Weights of a small transformer language model.
Size: 11 layers, width 512, 8 heads of 64 (1 for keys and values), MLP 1344 SwiGLU, vocabulary 50257, 80.7M parameters.
MLP neurons of a small language model. Each row is named by its layer, matrix (gate and up: input weights; down: output weights) and neuron, and shows model dimensions 272-335. Each number is 50 + 10 x the weight over its row's rms, rounded and kept within 0 to 99. A neuron's up and down rows have the sign that makes its largest values positive.
After each neuron's rows, "fires before" lists the tokens most often just after its 100 highest values on Wikipedia text that the model never trained on. A number after a token or word is its count.

L3.gate241:60 62 64 59 56 57 47 64 60 33 45 47 48 50 60 51 46 47 46 53 62 50 28 52 67 67 43 57 52 47 36 42 45 50 47 40 46 42 46 43 53 60 58 52 50 35 52 37 44 68 51 44 73 60 60 47 42 65 47 49 48 34 42 57
L3.up241:57 52 51 49 33 71 54 59 38 47 31 52 54 43 41 65 46 52 61 39 44 66 62 45 30 51 35 47 49 52 56 51 33 70 60 60 56 25 47 59 57 62 39 40 44 44 43 43 56 42 57 54 47 44 40 62 35 62 40 63 48 58 63 55
L3.down241:61 54 51 27 67 37 55 64 58 35 43 49 44 47 51 27 39 60 43 53 52 34 38 57 59 63 49 39 51 65 39 59 55 62 42 54 44 51 58 40 72 63 44 53 49 51 43 40 45 60 39 47 50 36 47 39 51 76 41 50 65 35 48 54
fires before: " in" 27, " as" 12, " to" 9, "." 5, " at" 5, " on" 4

L7.gate20:39 58 49 43 45 54 67 55 59 46 50 55 63 47 64 45 59 38 44 66 63 58 56 47 64 40 38 52 54 57 61 48 44 39 50 49 37 46 40 56 47 52 41 65 29 59 60 56 49 45 64 44 57 45 50 47 73 48 45 52 63 44 47 51
L7.up20:59 52 57 42 57 50 46 37 53 50 31 42 52 59 57 60 47 43 45 56 50 79 31 56 51 60 42 47 48 70 55 36 51 47 49 44 44 70 43 38 57 51 40 39 39 49 72 32 31 35 56 52 75 61 54 37 51 42 48 48 52 49 46 57
L7.down20:67 54 55 61 54 49 61 47 36 52 46 57 47 32 42 60 56 48 76 40 32 41 47 58 68 48 59 63 49 67 43 60 30 50 39 33 58 52 59 50 39 44 40 64 65 44 48 46 47 35 61 51 45 45 46 39 41 34 45 45 46 38 45 44
fires before: " |" 33, " |\n" 16, " " 7, "%" 5, "7" 4

L8.gate886:49 50 33 46 52 51 58 55 29 51 51 41 43 49 63 44 32 45 58 48 59 41 52 36 66 48 49 39 43 68 39 42 49 52 51 55 51 42 52 56 53 51 36 52 51 58 42 61 57 51 39 64 39 38 56 45 40 42 49 49 50 55 45 40
L8.up886:44 51 44 56 67 41 66 51 45 38 70 44 54 48 56 57 37 63 45 53 62 54 47 47 60 60 50 62 45 56 47 37 31 69 56 60 52 37 62 57 53 57 52 56 44 55 65 50 42 39 49 56 45 48 46 46 39 50 64 57 50 39 34 50
L8.down886:51 49 42 52 52 40 54 60 00 54 60 47 54 53 43 56 52 60 67 48 63 58 37 38 51 44 55 51 49 91 51 42 47 56 54 63 46 52 55 48 48 54 46 50 47 54 57 48 55 49 50 56 53 41 54 53 50 46 57 50 44 55 51 51
fires before: "==" 23, "In" 14, "The" 9, "On" 4, "===" 4

L7.gate688:53 56 36 56 54 64 61 37 46 64 52 66 43 64 38 59 57 62 47 55 66 62 34 48 56 59 46 47 35 58 44 22 34 58 48 53 69 36 60 56 47 62 49 67 69 45 53 45 54 30 41 54 46 31 55 48 46 39 47 48 65 56 37 34
L7.up688:47 41 41 56 56 40 75 49 30 75 51 58 48 53 38 48 64 59 58 44 62 46 28 60 43 38 49 54 39 66 43 50 51 56 34 47 53 37 46 48 52 58 47 65 54 49 44 65 50 65 55 51 59 32 51 51 60 58 46 43 63 41 21 45
L7.down688:37 57 36 61 61 42 59 51 01 58 47 59 52 50 54 47 46 60 65 50 56 39 50 49 51 52 56 46 51 80 45 45 46 52 61 52 52 48 51 58 51 54 36 54 42 54 53 53 44 47 46 57 54 48 49 58 46 45 61 45 63 45 37 43
fires before: "==" 19, "In" 15, "The" 8, "===" 4, "On" 4

L3.gate209:54 50 49 53 38 38 70 47 43 55 42 57 51 51 44 55 66 45 47 46 64 58 40 43 55 48 52 57 39 31 48 42 53 42 45 43 51 45 55 51 62 49 54 53 35 50 71 51 50 43 51 62 61 55 37 40 58 53 57 54 56 49 51 44
L3.up209:51 36 51 41 58 46 63 54 43 45 62 58 41 43 60 58 37 25 55 54 49 54 43 40 44 49 49 37 56 62 71 53 58 61 47 42 70 54 66 69 49 72 54 62 51 56 59 35 46 65 49 52 45 47 67 49 63 43 35 46 44 61 65 48
L3.down209:55 48 61 58 39 41 59 27 82 41 55 54 65 63 60 42 57 42 44 52 53 40 45 64 38 31 36 50 51 39 41 47 58 43 58 38 50 51 49 47 40 49 56 52 41 49 65 44 58 46 49 52 69 54 55 46 44 60 54 42 60 28 44 35
fires before: " |" 46, " " 9, " in" 6

L3.gate352:67 30 52 50 39 61 50 56 43 49 61 51 55 48 38 58 57 55 48 50 38 34 52 41 39 68 62 43 54 66 58 42 39 55 49 41 55 48 50 52 44 45 48 47 48 61 48 45 45 34 57 47 41 42 60 56 35 43 42 56 40 60 59 59
L3.up352:53 42 59 47 45 45 49 74 57 68 48 48 77 45 42 35 56 46 58 62 38 60 62 36 43 61 60 57 51 69 43 42 57 50 46 51 36 37 46 54 58 50 67 41 58 55 33 61 52 58 46 65 48 62 52 33 43 52 51 72 59 34 49 60
L3.down352:50 47 45 45 50 52 32 47 39 33 52 55 62 45 59 44 51 41 46 42 34 64 63 51 29 44 44 49 46 44 41 68 60 53 51 58 34 48 37 57 53 55 34 52 46 49 38 54 48 49 57 54 43 37 47 55 52 38 28 58 66 51 54 54
fires before: "-" 61, "." 4

L7.gate187:54 55 33 55 48 50 54 43 36 50 53 47 60 45 64 71 46 49 53 46 61 62 34 36 71 45 44 43 45 62 58 41 44 65 37 60 63 54 59 71 46 53 40 64 61 44 59 62 46 44 45 40 50 32 54 44 38 35 64 46 62 55 33 53
L7.up187:47 53 29 40 59 33 61 44 41 65 47 77 37 86 37 37 40 60 41 44 52 57 53 51 40 47 46 56 43 62 30 52 33 55 53 51 69 46 45 56 57 39 49 58 66 51 40 45 45 49 39 48 59 45 52 50 50 49 60 41 50 65 31 33
L7.down187:45 58 43 56 60 40 57 57 00 44 61 47 53 45 53 50 49 53 86 50 47 45 39 47 62 50 50 50 49 69 47 39 47 62 47 53 59 53 53 54 44 61 48 55 53 57 47 46 57 49 50 54 50 49 58 51 46 50 53 43 48 47 54 51
fires before: "==" 26, "In" 14, "The" 12, "===" 7, "On" 4

L8.gate1276:34 56 40 52 50 50 54 47 65 50 63 43 38 40 53 39 48 40 54 69 47 52 52 46 51 56 62 56 60 59 51 35 49 42 45 40 45 60 42 42 78 53 49 54 48 46 37 50 46 53 43 25 50 54 71 53 68 47 34 56 56 58 37 33
L8.up1276:37 45 53 52 40 50 55 64 59 43 38 46 54 56 65 60 44 49 50 40 56 51 42 44 40 50 40 62 39 48 48 49 46 52 42 63 56 46 49 54 50 49 44 30 47 55 63 46 37 25 72 66 57 50 50 49 50 36 54 63 51 31 52 47
L8.down1276:54 58 39 32 63 48 37 50 49 50 52 72 32 55 34 47 43 19 41 61 38 54 41 58 54 54 65 54 41 52 67 57 41 43 61 56 48 53 41 51 53 47 52 60 66 60 53 54 43 45 66 50 35 52 52 48 47 47 62 28 62 47 40 38
fires before: "." 67, "," 18, " |" 8

L8.gate139:59 61 36 71 40 63 62 61 56 53 34 59 50 61 46 45 54 63 46 52 51 57 44 53 48 44 52 58 41 54 47 51 40 50 55 47 51 42 61 46 47 61 57 65 61 52 49 38 55 48 36 53 47 40 60 77 48 30 59 51 41 79 50 49
L8.up139:55 28 46 40 64 30 63 53 51 47 56 42 45 31 49 39 56 45 50 46 57 54 34 43 43 64 49 46 36 38 80 41 46 40 60 39 61 46 46 45 36 40 50 52 38 58 53 56 52 46 42 40 46 62 48 42 50 50 42 38 37 47 57 38
L8.down139:49 39 56 70 47 56 54 53 83 49 37 65 61 44 64 57 48 56 16 43 62 59 52 69 52 39 45 63 53 49 48 51 39 34 65 42 48 43 44 47 53 55 64 72 44 55 49 41 60 58 46 41 38 45 54 44 42 48 46 42 60 57 62 33
fires before: "%" 27, " |" 27, " |\n" 16, ")" 11, " " 8

L8.gate715:48 44 40 37 45 39 48 36 42 43 29 45 60 42 34 82 58 33 34 60 53 49 55 37 70 47 34 53 70 39 49 54 61 53 43 46 49 53 37 51 61 48 39 56 44 37 70 39 35 49 29 50 45 38 67 38 54 53 57 41 68 57 52 38
L8.up715:48 49 50 51 72 33 43 48 47 43 36 55 64 46 69 30 59 33 41 55 51 64 26 46 60 61 54 61 37 46 61 38 54 39 46 39 29 70 39 55 63 48 46 51 46 40 55 44 51 53 47 50 50 35 53 35 48 37 53 64 40 53 53 43
L8.down715:25 51 60 52 46 31 44 46 22 49 36 62 39 45 41 55 51 49 68 56 55 41 50 45 61 52 41 53 64 37 67 63 51 50 53 52 37 53 44 41 52 50 42 35 59 51 51 64 44 41 53 50 67 54 38 39 52 50 54 35 48 46 47 74
fires before: " " 34, " the" 11, " Total" 8, " number" 6, " be" 4

L7.gate1161:56 60 41 48 58 58 44 60 31 37 54 40 44 44 35 51 40 50 57 56 51 42 52 40 43 48 58 54 68 59 50 42 45 50 35 73 40 57 61 45 43 56 44 46 46 58 58 64 48 51 66 41 49 45 51 50 50 62 32 43 40 53 39 43
L7.up1161:47 63 64 39 52 41 57 51 51 69 50 44 38 44 52 24 42 51 51 45 38 67 53 52 50 37 67 61 55 53 56 42 38 57 48 63 30 54 42 49 51 42 52 24 54 45 53 53 45 52 64 61 38 57 48 41 41 56 44 58 38 48 43 48
L7.down1161:55 41 41 36 45 43 42 51 38 42 59 56 52 52 48 41 66 43 44 60 59 59 48 49 50 60 65 36 58 34 45 78 67 34 59 61 42 48 52 54 35 61 38 44 45 54 48 58 58 43 62 44 55 62 48 55 37 52 27 51 44 52 54 57
fires before: "-" 64, "|" 11

L2.gate164:53 57 65 42 52 45 34 70 49 54 59 31 35 40 42 48 51 53 50 49 55 33 44 49 54 57 66 55 59 60 66 60 53 40 55 58 57 48 43 42 54 68 41 54 49 59 59 61 59 26 51 28 25 51 64 54 71 41 46 52 36 44 29 60
L2.up164:54 68 58 29 55 57 57 50 37 68 40 57 49 56 40 48 53 51 52 66 44 41 46 34 65 52 59 55 52 55 56 32 42 49 41 60 43 51 51 66 45 70 50 50 41 42 44 56 50 47 58 52 60 44 40 66 41 55 48 51 46 47 62 71
L2.down164:64 57 49 36 51 53 34 63 38 44 59 48 68 42 57 54 63 48 42 49 36 66 53 42 45 38 45 63 45 45 53 44 55 52 56 45 44 55 04 41 45 46 49 63 52 46 59 61 58 42 50 45 22 54 41 48 50 40 23 45 34 38 50 61
fires before: "-" 93, "|" 6

L7.gate892:54 44 46 45 47 38 64 50 34 58 35 48 56 45 43 63 42 47 51 61 62 55 47 43 61 55 56 34 41 54 38 50 53 50 55 55 49 54 41 49 41 50 47 49 60 61 38 49 49 48 51 73 52 45 64 46 72 31 47 51 67 51 29 50
L7.up892:58 40 52 35 70 62 51 43 40 34 54 62 55 55 58 47 55 59 50 42 34 53 52 50 68 48 55 38 46 61 66 54 72 35 54 41 36 65 45 56 51 24 58 62 70 58 38 70 35 37 57 42 51 48 50 45 44 59 48 70 47 68 47 41
L7.down892:37 35 45 58 53 27 41 40 52 44 65 48 42 51 46 45 45 50 48 53 39 45 48 57 51 58 35 43 54 58 43 53 48 58 47 62 41 47 43 53 63 41 40 52 44 49 33 66 24 49 65 49 38 60 52 58 55 36 57 56 47 54 46 71
fires before: ":" 41, " " 9, "3" 9, " the" 8

L3.gate151:61 36 52 53 36 62 40 54 35 46 46 56 45 54 68 75 41 47 46 54 50 66 47 46 50 55 41 71 45 41 43 41 45 69 47 35 33 39 54 44 55 53 39 57 44 65 47 55 72 41 48 43 51 41 56 39 39 59 57 42 41 45 45 47
L3.up151:60 47 44 38 49 65 55 64 45 42 33 53 51 45 47 46 57 58 59 55 40 43 45 33 57 61 41 34 49 60 48 71 34 60 51 54 42 56 36 49 61 70 56 58 50 45 45 46 55 63 50 49 52 40 65 59 44 47 34 51 37 50 65 60
L3.down151:64 50 50 46 56 54 48 62 38 55 52 33 62 29 53 48 43 45 53 48 44 43 60 51 55 52 61 32 18 49 49 69 40 57 66 46 50 42 37 36 55 55 46 63 56 59 70 46 52 27 37 42 48 49 39 41 47 65 39 56 47 39 68 49
fires before: " in" 24, " to" 13, " by" 5, " as" 4, " at" 4

L3.gate806:44 57 50 45 76 47 37 58 35 49 38 55 69 57 39 65 54 56 39 46 50 37 52 51 38 63 39 41 51 44 44 49 40 45 54 53 58 44 55 35 49 66 56 45 49 63 18 43 47 37 61 50 57 60 45 42 50 45 57 40 57 41 30 61
L3.up806:39 64 56 48 55 43 71 49 60 44 73 48 50 60 49 52 34 50 55 38 54 62 62 41 67 53 35 48 49 48 63 63 50 31 50 52 38 43 41 48 34 46 29 60 52 59 44 50 44 51 41 58 29 34 52 65 42 43 49 63 70 43 56 66
L3.down806:35 53 62 51 59 50 49 60 60 40 56 45 64 47 51 38 28 52 56 50 38 48 51 51 53 42 42 57 54 66 73 55 44 50 38 37 55 53 58 52 50 51 39 57 56 56 43 50 28 53 44 53 53 47 52 37 24 49 52 46 56 36 63 60
fires before: " |" 32, " —" 20, " the" 8, " " 6, " vocals" 4